config.toml
n_layer = 23
n_head = 6
d_mlp = 1024
norm_place = "pre"
norm_eps = 1e-05
positions = "rope"
attn_scale = 0.125
bias = "none"
init_std_qkv = 0.0283
init_std_up = 0.0283
grad_clip = 0.5
schedule = "wsd"
MLP neurons of a small language model. Each row is named by its layer, matrix (gate and up: input weights) and neuron, and shows model dimensions 288-383. Each number is 128 + 24 x the weight over its row's rms, rounded and kept within 0 to 255. A neuron's up and down rows have the sign that makes its largest values positive.
A block is one neuron, or neurons of one layer that tend to fire together. After each block is what it responds to, as a language model described it from the Wikipedia text at the highest values.

L20.gate197 [135 135 117 160 151 123 116 136 178 150 170 164 125 174 105 146 113 108 133 113 132 151 150 150 133 106 167 128 135 172 121 135 141 115 133 165 126 104 132 137 142 161 121 162 111 113 133 168 151  93  79 134 116 132  91 126 116 151 166 142 181 128 125 139 141  94 138  72 101 133 132 138 120  79  98  86 105 110 153 147 103 134 180 117  90 126 130 102 200  83 147 132 152 129 160 142]
L20.up197 [112  89 136 134 157  87  97 163 123 172 143 164  98 152 115 143 103 161 136 141 121 134 126  98 100 116 122 145 132 160 137 106 141 134 128 177  98 124  70 144  85 159 102 131 148 152 131 127  70 166 130  76 146 175 153 117 147  99 129 126 158  86 133 135 181 117 119 106 125 138 111 130 104 124  89 133 142 153 157 176  93 168 148 131 154 182 142 124 143 104 167  80 146 115 151 162]
L20.gate378 [147 112 172 120 127 129 112 123 152 144 115 150 161 136 146 134 127 175 109 120 158 128  92 128 127  94 156 130 140 152 132 181 160 120 146 123 154  91 135 152 119 129  90 126 110 151 131 132 138 134 130 140 113 117 140 137 148 136  88 149 151 129 140 114 118 109 126 133 132 113 145 132 128 118 130 105 114 107 131 123 147 139 150 154 146 164  84 128 101 155 111 182 109 116 130 166]
L20.up378 [125 124 129  95 140 122 122 136 143 129  85 139 135 128 106 133 109 155 118 151 159 142  96 114 140  69  92 138 159 110 142 157 147 131 181 106 141  88 130 152 121 110 122 143 130 128 137 136 165 125 174  78 140 140 140 112 143 118 101 101 161 109 117 106 129 123 184 140 118 119 117 131 130 106 117 128 117 100 104 107 172 145 167 140 140 143 116 110  71 118 102 185 124 127 149 149]
L20.gate547 [ 65 106 151 117 143 140 122 112 140 150 148 135 153 125 117 107  84 111 107  87 119 161 102 135 127 148 131 121 133 121 129 122 137 117  98 127 127  96 138 144 106 128 126 151 136 174 124 147 117 132 115 127 177 160 115 128 161 115 144 113 119 179 110 127 147 108 121  90 151 135 140 134 136 108 123 100 130 148 183 142 163 144  92 145 168 204 160 124 176 104 141 111 149 148 154 166]
L20.up547 [146 110 144 116 103  94 133 112  91 120 106 102  87 147 163 130 145 128  96 134  99 140 150  95 157 105 112 133  97 112 155 167 148  92 135 147 141 107 105 126 156 129 163 107 146 108 142  93 136  87 135 103 114 160 135 112 136 137  83 157 169 140 139 164 116 114 156  91 130  56 156 114  86 103 116 155  96 147 109 142 140  98 105 159 182 117 139 112 120 121 115 151 144 116 164 133]
L20.gate606 [155 155 120 148 142 116 126 129 129  99 124 145 157 120 114 128  83 131 129 136 142 122 128 120 126  84 147 178 109 144 104 165 175 101 118 137 159 139  96 107 190 131  95 124 157 137 117 147 118 111 110 112 134 100  78 122 129 133 159 112 138 121 153 109 151 149 137 137 137 114 113 128 122 168 112 142 153 154 136 157 144 106 183 159 135 136 126 103 117 121 191 136 145 156 107 175]
L20.up606 [139  91  85 100 120 119 112 122 117 138  57 133 101 161 114 112 142 111 132 157 148 134 136 140 127 109 158 148 120 105 150 146 122 128 130  91 122 129 109 129 117 148 159 182 137 126 113 129 158 130 168 158 145 155 101 136  73 126 100 117 132 101 127 105 119 129 116  77 131 126 165 143 125 112 116 163 170 104  72 146 143 174 120 126 150 138 142 146 123 148 136 144 118 128 103  90]
L20.gate708 [189 110 161 172 165 152 151 155 115 136 144 125 114 142 122 167 151 167 131 120 133 143 102 104 125  83 110 152 153 127 112 176 136 128 106 122 158 137  75 157 159 111 144 118 142 101 103 109 156  79 115 143 199 113 110 121 155 117 103 111 139 141 111 114 110 124 153  99 100 138 132 145  83 123 130 112 144  46 127 161 104  99 123 161 113 142 129 156 161 145 120 137 136 129  99 116]
L20.up708 [151 105 126 152 106  96 135 134 116 106  97 139  99 134  72 112 146 131 198 140 116 158 105 115 131 127 132  83 107 126 112  95 159 110 179 138 169 115  99 164 126 150 117 103 105 118 139 152 138 148 125 139 181 130 113 129  96 134  98 143 129  86 108 127  95  70 199 153 104 127 106 112 150 105 175 157  95 117 111  91 131 117 143  97 116 155 102  94  99 129 116 126 142 110 116 157]
L20.gate849 [ 95 164 120 101 167 164 131  87 165 117 134 158 146 140 136 106 119  86 134 120 168 128 137  85 145 115 122 125 136 117 124  85 135 159 111 110 144 142 124 120 154 163 136 125 126 156  92 157  85 116 120 114 116 163 134 120 148  86 115  94 159 119  96 101 142 127 130 130 121 129  75 127  98  80 143 126 109 151 115 136 160 120 182  98 120 164 148 133 108 111 140 147 184 105 111 117]
L20.up849 [108 152 131 136 155 137 124  76 114 137 140 150 110 131 113 173  92 138 159 139 117 124 112 151 126 138 151 110 101  98 127 110 131 156  99 157  88 108  79 119 121 152 171 156 126 111 118 108  94  99 166 142 140 117 115 127 122 109 117 126 118 150 122 120 145 104 172 113 125 138 122 103 153 191 156 112 119 122 137 109 161 164 168  95 112 150 143 139 104 139 137 123 162 110 128 114]
L20.gate967 [156 166 166 131 170 102 104 134 130  93 143 122 151 123  82 142 145 143 158  95  69 146 146 138 136 127 164 152 152 111 123 129 126 125 163 106 130 126 119 109 149  98  99  97 136 126 144 114 121  99 159 119 156 112 111 152 112 109 156 138 124 134 128 110 150 101 152 145 143 101 138 145  97 139  84 164 127 105 140 137  88 147 118 117 141 105  89 138 109 109 159 168 143  83 114 145]
L20.up967 [139 158 110 134 111 132 104 107  79 140 155 120  93 110 133 164  99 125 132 143 125 130 123 116 127  98 142 123 159  82 144 113 187 105 187 134 158 122 162 119 168 100 146 115 198 125 107 146 120  93  99 123 141 137 105 122 115  72 115  81 102 134 131 143 147 128 104 141 117 140 154 149 134 176 134 134 123 143 146 121 125 138 147 158 150 149  93 119 156  90 160 130 148 129  87 172]
L20.gate970 [138 163 128  73 148 175 174  95 153 127 120 148 123 102 103 171 121  95 133 122 134  76  98 142  83  96 131 157 158 135 128 141 182 136 155  96 121 153 137 150 109 127 113 108 151  88 126 144 107 122  92 140 145 125 119 133 165 106 130 112 158 142 157 125 129 134 142  90 110 157 121 142 112 150 117 126  92 158 131 138 200  91 128 145 120 140 129 114 123 107 131 171  77 149 116 142]
L20.up970 [187 118 135  99 154 111 142 104 161 169 137 135  96 133 122 159 110 148 133 162 135 128 153 113  73 106 127 159 127 139 141 151 194 113 148 130  99 129 172 160 164 100 124 114 118 167  94  96 115  97 124 105 113 117  88 118 181 114 112 111 110 147 138 107 143  80 156  78 114  92 111 107  98 130 161 138 122 180 138 121 176 123 128 140 162 136 144 139 137 142 123 123 114 161 115 145]
Responds to: A capital letter, usually N, that begins a new name or word after a comma, semicolon, pipe, "in" or "of the", such as NFL, Naperville, Nation.

L17.gate236 [169 142  95 118 134 107 109 137 124 161 126 117 142 135 139 141 119 109 167 120 127 128 127 145 123 112 109  92 160 185 103 149 103 105 130 118 106 138  84 130 110 106 167 143 123 125  98 199 130 144 111 183 165 123  95  92 101  69 120 118 125 142 121 109 130 120 173 128 151 194 160 113 104 101  83 110 117 112 167 132 132 158 115 124 111 127 146 138 113 118 139 139  71 142 109 156]
L17.up236 [128 169 132 135 121 107 106 127 123 123 134  83  95 164  98 133 151 123 102 100 147 169 145 133 104  78 160  99  94 135 152 129 125 142 132 138 140 137 129 162 108 115 120 119 170 123 134 169 153 179 129 104 105 134 114 149 118 123  90 137 147 114 122 185 123 124 167 130 165 118 115 149 112 119 166 155 143 123 144 161  88 143 136 143 112 182 103 119 153 106  86 202 109  63 107  95]
Responds to: Separators inside numbers in tables and data, like the colon in track durations or fight times (4:44, 0:48) and degree/minute signs in coordinates (26°14′); weaker on year digits and tr- word starts.

L20.gate52 [167 170 135  83 171 124 187 119 132 138 126 126 114 128 116 172 117 118 159 126 126 116 156  99 190 119 120 161 133 137 140 121 116 131 125 120 175 113 120 176 148 133  83 168 129 132 116 150 154 164 177 115 120 157 138 151 140 103 189 114 120 145 114 126 117 145 148 126 130 173  83 140 112 101 115 155 140 116 130 143 115 162 135 159 110 150 131 176 138 129 136 139 120 131 163 120]
L20.up52 [141 101 113 141 127 124 116 129 130 124 132 128 114 107 130  88 142 131 168 102 136  98 139 135 101 189 160 102 129 157 117 132 108 125 159 136 142 134 116 101 206 172 113 136  92 130 121 156 130 158 119 128 111 129 131  70  80 115 137 141 144  98 127 132 154 156 138 127 143 148  92 108 124 130 153  96 118 142 130 128 172 146 132 102 161 109 124 158 165 100  60 113 155  90  52 136]
L20.gate200 [136  95 128 164  92 121 134 128 127 136 150 144 178  85 152 122 143 102 142 111 143 121 129 130 134 147 189 155 110 119 122 121 112 110 139 141 148 122 119 128 152 167 151 115 135 101 146  77 142 101  99 145  91  77 121 184 107 143 158  95 128 152 120 126 116 125 112 120 129 142 107 124 134 118 112  71 122 145 157 159 103  99 130 117 133 128 149 122 166 103 132 102 144 163  91 143]
L20.up200 [162  97 151 125 131 116 102  94 147 176 152 135 122 144 135  85 124 149 130 108 158 151 127 136  97 121 103 161  88 138 141 127 131 125 170 151 169 127 104 107 112 160 111 159 105 169 146 118 140 121 166 115 158 144 122  86  92 127 158 128 130 126 135 149 112 157 122 113 117 135 110 159 152 148  83 138 114 133 128  88 126 117 100 175 184 141 105  82 164 115 180 151 136 106 119 118]
L20.gate305 [164 140 112 136 100  93 103 142 134 160 175 123 133 102 115 133  98 105 114 140 128  83 108 153 130 134 103 132 136 151  79 148 119  83 113 116 127 204 139 132 103 120  66 142 135 126 138 140 142 120  96 118 149 135 160 145 108 111 146 165 133 127 152  63 181 111  95 105 100 138 121 115 154 126  95 120 133 124 146 149 135  85 125 106 156 101 111 156 128 109 154 129 142 124 126 143]
L20.up305 [130 110 119 118 120 127  84 159 120 179 106 133 140 131  99 179 131 155 108 140  81 130 141 101 130 100  87 145 164 150 140 118 138  89 127 108 105 146 129 189 126 110 114 145 143 127 135  98 136  83  92 152  89 134 139 139 106 130 112 133  91 163 123 119 129 147 107  87 109 149 114 136 135 135 137 110 155 155 138 135 108 143 164 153 121 107 102 128 147 175 121 118 149 166  98 131]
L20.gate312 [143  99 184 129 113 110 158 123 110 143 123 113 186 123 133 132 175 153 110 110  90 155 116 132 146  99 117 116 127 169 128 102 157  83  87 164 126 146 133 148 144 114 102 103 115 107 121 150  85 139 107 134 104 175 137 122 163  85 137 140 107 114 138 104 109 121 134 119 130 143 131 148 147 119 143 116 143 148 117  93 110 124 106 110 134 153 126 121 163 114 119 106 160 107  98 100]
L20.up312 [159 140  91 123 152 100 105 129 133 126 103  47 111 175 114 135 122 159 159 140 121  82 114 155 124 178 102 105 129 140  83  95 110 130 117 174 136 141 180 101  72  80 141 162  77 119 148 119 115 141 172 135 157  95 153 127 119 143 113 118 148 166 115 125 110 148  74 128 147 150  83  98 111 109 106 117 135 131 153 133 140 113 134 149 101 185 129 150 113 134  97 128 118 106 119 120]
L20.gate433 [105 119  74 123 127  93 140 105 112 131 162 153 110 102 162  85 105 100 102 131 122 111 131 130 159 136 110 142 127 142  93  85 124 114 180 124 113 139 172 156 108 155 116 150 124 130  75 139 141 135  89  97  80 140 146 133 137  78 142 124 139 117 144 160 127 158 132 108 117 142 121  99 123 109 123  96 154 160 114 108 116 124 116  76 129 137 129 123 121 117 103 111 137 139 134  89]
L20.up433 [145 117 110 136 132  89 131 132 161 145  97  99 106 140 147 113 130 152 118 128 119 124 160 133 147 152 120 144  65 109 122 142  89 109 100 120 132 143 166 135 112  99 140 123 123 122  84 114 157 139 135 134 102 154 136 121 126 107 107 104 100 125 115  85 176 113 128 146 119 170 102 158 111 103 122 143 135 148 104 101 129 148 142  88 126 154 133 147 132 129 112  85 137 129 111 150]
L20.gate656 [101 137 151  82 171 116 173 140 121 123 189 135 108 115 123 100 146 131 134 165 124 121  94 142 119 142 136 145 119 147 118 127 143 134 137 152 153 174  93 155 120 128 127 124 126 131 144 131 166 124 165 135 110 193 107  60 131  99 140 150 119 158 136 118 143 123 102  93 148 122 124 166 152  99 155 148  94 106 113  98 100 111  97 128 154 161  78 119 126 145 116 128 115 116  98 117]
L20.up656 [137 126 129 172 152 109 122 126 152 108 142 101 125 143 133 115 161 138 133 151 116 140  79 118 133 100 127 155 106 126 128  92 107 109 122 137 181  87 123 138 136 151  83 151 156 150 121 105 115 159 192 129 131 111 112 139 111  91 148 127 116 124 133  94 142  83 149 115  91 105 100 145 118 132 115 137 118  94 121 124 145 155  84 109 147 149 119 131 125 119 145 111 164 102 108 146]
L20.gate658 [155 127 164 116 133 119 132 143 106 136 146 131 135 151  98 117 146 129 125 128 126 149 121 113  96 131 155  88 116 119 125 112 131 145  89 109 138 152 137 109 138 169 110  99  71 155 114 142 110 123 125 151 136 129 166 138 106 105  75 116 109 179 133  65 153 128 118 132 157 167 117  62 153 106  98 138 137 132 135  54 106 124 125  75 141 140 137 125 122 110 198 105 166  63 107 154]
L20.up658 [172 123 123 144 106  97 108 140 126 144 167 188 128 123 108 129 146 111  98 105 157 167 124 146 127  90 109 108 112 160 143 178 135 113 167 163 150 126 135 130  85 144 156 157 115 126  98 110 109 127  96 164  75 120 129 130 147 123 136 148  89  85 136 119 109 120 162 122 148 127 116 152  78 117  99 167 177 138 180 157 103 106 128 152 128 125 109 147 156 139 137 106 149 122 104 155]
L20.gate852 [118 147 125 140  98 107  63 133 117 134 164 127 113  89  76 117 135  98 111  94 138 118 159 126 118 118 147 147 139 121 135 115 134  98 150 107 136 157 150 155 187 157 149 125 105 160  99 140 165 125 159 107 111 106 148 142 154 111 136 175 134 156 100 110 141 160 134 140 133 142 109 145 162 120  90 151 103  87 136 174 148 116 162 132 179 121 145 177 150 159 120 141 128 159 157 105]
L20.up852 [ 91 119  99 142 125 115  90 117 156 144 167 121 133 133 106 122 100  98  85 116 146 113 160 132 147 128 142 127  91 110 140 134  99 129 143 117 133 103 149 144  84 121 149 107 128 133  93 110 127 148 107 124 136 174  79 179 154 132 113 108 114 135 109  81  99 149 180 142 167  89 123 152 152 115 118 186  77 129 131 107 120 135 129 159  84 111 118 109 130  96 145 142 106 156 164 160]
Responds to: Separators inside numbers, mostly the colon in track or match times (3:33, 5:20) and the decimal point in percentages (6.56%), plus coordinate marks.

L13.gate125 [108 112 101 164  38 143  75 148 170 163 131 133  87 118 144  85 147 122 139 147 128  56 121 126  82 148 106 143 124 109 146 129 124 133 135 102 148  69 133 138 106 128 136 171 141 135 145 115 157 134 142 118 154 102 139 118  84 134 120 133 174 144 126 134  91 103 100 135 156 134 120 120 140 124 124 165 111 109 126 137 181 124 106 133 120 112  96 136  90 152 156 113 128 104 134 100]
L13.up125 [151 186  99 102 147 136 175 145 150 140 148 120 143 120 123  92  94 110 108  80 129 182 134 132 124 156 119 120 117 148 107 108 104 142 111 157 138 141 147 108  94 163  82 132 168 162 108 157 141 121 127 135 130 191 128  78 158 126 116 114 168 130 107 132  89 114  94 121 154 137 139 147 134 123 140 136 124 138 137 147 164 120 132 119 128  94 164  99 127 145 107 122 123 175 119 166]
L13.gate168 [ 75 167 111  91 110 112 142 125 123 122 145 131 112 109 143 104 101  78  94 138 124 145 159 132  73  99 124 101 151 124 187 131 106 127  86 119  94 101 130 111 103 123 154 143 100 144 101 103 164 127  87 126 101 177 112 114  83 114 160 139 134 109 117 141 132  86 176 140 104 143 136 115 160 119 188 102 147 115 109 108 128 159  99 106 110 148 151 137 186 158 127  57 150 134 122 105]
L13.up168 [166 141 100 115 123 137 104 118 156 122 116 156 121 154 119 103 121 126  88 123 113 145 129 125 119 129 134 126 148  84 179 131 158 113 100 123 199 132 145 161 122 115 159 146 134 123 109 121 123 131 123 140 156 127 120 112 102 151 111 158 123 102  97  93 164 122 140 136 143 152 121 156 144 108 153 145 150 110 152 138  83 157 117 108 183 123  96  68 168 143  92 134 105 111 140 149]
L13.gate244 [146 136 100 146 135  82  91 123 136 152 131 179 167 131 172 170 120 122 132 132 114 121  85 162 141 129 176 163 134 103 158 154 109 139 147 108 152  94 115 118 118 155 135 144 107 109 121 166 127 119 126 170 131 133 115 173  79 145 134 125 144 103 141 125 138  99 112 130 145 101 139 141 112 117 148 146  97 172  96 110  98  88 129 131 139  89 162 101 101 156 117 141 130 157 184 111]
L13.up244 [112 119 138 114 124 121  91  94 121 123 114 162 162 172 147 104 155 113 130 107 167 153 120 126 113 171 153 163 149 130 149 128  88 132 123 113  98 156 116 154 100 106 156 165  91 162 153 135 111 128 142 111  94 148 170 125  91 125 150 156 115 120 102 114 106 103 128 143 120 100 110 140 133 104 128 115  71  99 177 178 118 171 101 132 140 143 135 124  77 171 143 168  92 131 138  88]
L13.gate598 [139 166 150 101 156 159 108 172 126 119 221 144 169 121 102 110 133 106 171 155 126 171 132 132  96 126 154 104 114 121 122 110 137 125 142 158 121 167 126 168 110 125 160 144 118 139 112 115 132 115 155 167 125 121 134 116  99 181 175 135 140 127 143 146 139  83 103 166  88 126 161 144  96 144 101 109 116 125 141 136 131 142 168 124 158 140 149  93 140 108  96 120 130 168 105 127]
L13.up598 [128 123 145 106 150  98  97 153 147  65 154 130 119 127 103 129 100 124 134 113 145  79 176 125 143 144 100 115 142 133  90  94  92 144 124 144 155 160 135 130 117 137 152 131 150 108 143 122 126 110 133 121 104 145 115 138 172  90 113  90 141 112 138 120  86 140 147  97 103 124 137 129 122 161  90 163 115 130 125 146 128 156 121 147 149 106  89 153  94 133 120  92 127 103 129 134]
L13.gate667 [114  98 143 141 106 108 151 125 142  82 133 127  97 116 146 124 117  96 170 110 171  97 144  71  97 112 140 142 100 103 128 118  85 148 193  98  73  91 130 120 100 113 129 141 126 136 110 141 126 135 138 188 109 115 132 107  93 107 134 133 163 124 161 115 119 101  84 126  99 127 124  61 147 164  94 118  83 101 126 126 123 125 116 124 129 104 114 148 170 134 121 144 139 152 151 120]
L13.up667 [187 120 109 137 168 145 135 111 109  94 162 113 122 121  89  99 135 119 157 152 127 112  98 113 123 158 100 126 134 133 148  83  89 131 149 142  99 134 130 170 105 145 117 121 125 142 143 169 170 108 150 158 165 154  92 143 115 104 124  95 135 142 176 180 121 142 125  79 157 138 136 136  92 133 127 113  87 133 199 124 149 140 131 108 135 136 122 150  98 100 123 142 103 154 100 112]
L13.gate765 [145  96 109 145 137 122 117 103  92 124 154 101 111 107 105 148 154  96 177 104 145  92 158 147  92 177  92  88 150 151 141 129 123 130 120 172 123 161  85 144 109 108  92 141 137 115 117 145 147 175 102 140 126 117 101  95 103 142 135  80 131 129 134 107  99 117 107 109 120 181 120 126 146  84  71  93 105 178 158 136 149 106 134 157 126 149 135 173 127 174 146 131 119 112 125 123]
L13.up765 [139 163 133 108 133 131 120 129 131 103 146  99 107 149 169 106 116 117 160 130 151  81 123 131 125  65 144 125 139 210  79 139  75 125 177 148 154 141 152 160 106 123 132 150  83  95 103 128 105 155 128 125 145 189 155 125  91 166 137 154 145  87 171 115 104 124  84 105 147 154 135 143 112 144 137 159 143 158 116 167  99 139  93 122 125 171 112 150  99 107 112 142 160 115 122 133]
L13.gate879 [111 144 122 135 155 137 124 154 126 140 180 120 115 124 162 137  70 122 132 121 139 111 136 153 134 148 121  58 106 148 168 107 149 162 127 150 152 126 154 104 110 134 126 126 130 118 135 145  97 118 137 134 116 130 141  67 125 166 109 141 134 146 126 113 108 198 132 125 120 145 119  94 123 135 168 122 140 146 185 173 181 123 151 110 148 135 136 147 113 111 137 125 141 134 154 143]
L13.up879 [160 128 131 157 163 109  85 110 102 134 111 141 148  95  98 110 102 147 166  68 129 111 135 123 112 137 113  78 158 136 120  86 134 124 145 162 123 111 140 156 131  96 154 117  92 107  87 134  80 126 164 122  74  52 117  94 152 124 119 120 119  76 143 122 140 117 118 149 118 133  64 119 131 146 146 140 139 157 150 150 125 124 144 147 141 144 155 116  71 123 138 147 135 137 121 126]
L13.gate999 [127 116 108 150 125 143 128  97 135 106 146 116 122 109 109  98 128  98 100 169 149  95 145  93 103 129 136 111 137 152 152 117 132 124  81 151 109 147 150 120 136 120 146 130 101 136 119 105 162 129 132 113 115  81 125 106 143 114 151 150  92 118 146 145 142 109 139 115  95 151 103 113  84  96 127  71 106 149 171 129 125 144 159 116  96 114 163 123  70 152 138  97 166 162 111 154]
L13.up999 [118 127 105 142 116 155  61  86 169 127 143 113  84 150 159 142  99 143 100 153 162 121 126 123 113 163  98 112 151 143 156 150 160 161 135 117 125 118 170 130 171 119 126 114  99 124 112 118 119 100  94 139 121 121 130 144 148  98 135 126 101 106 156 106 119 115 138  82 146 128 137 145 165 164 116 119 123  97 140 153 156 112 151 124 151 140 168 103 102 134 131 114 144 137 132 188]
Responds to: The colon in song running times such as 6:10 or 3:42 in album track listings, plus weak hits on mid-word pieces like "iv", "ing".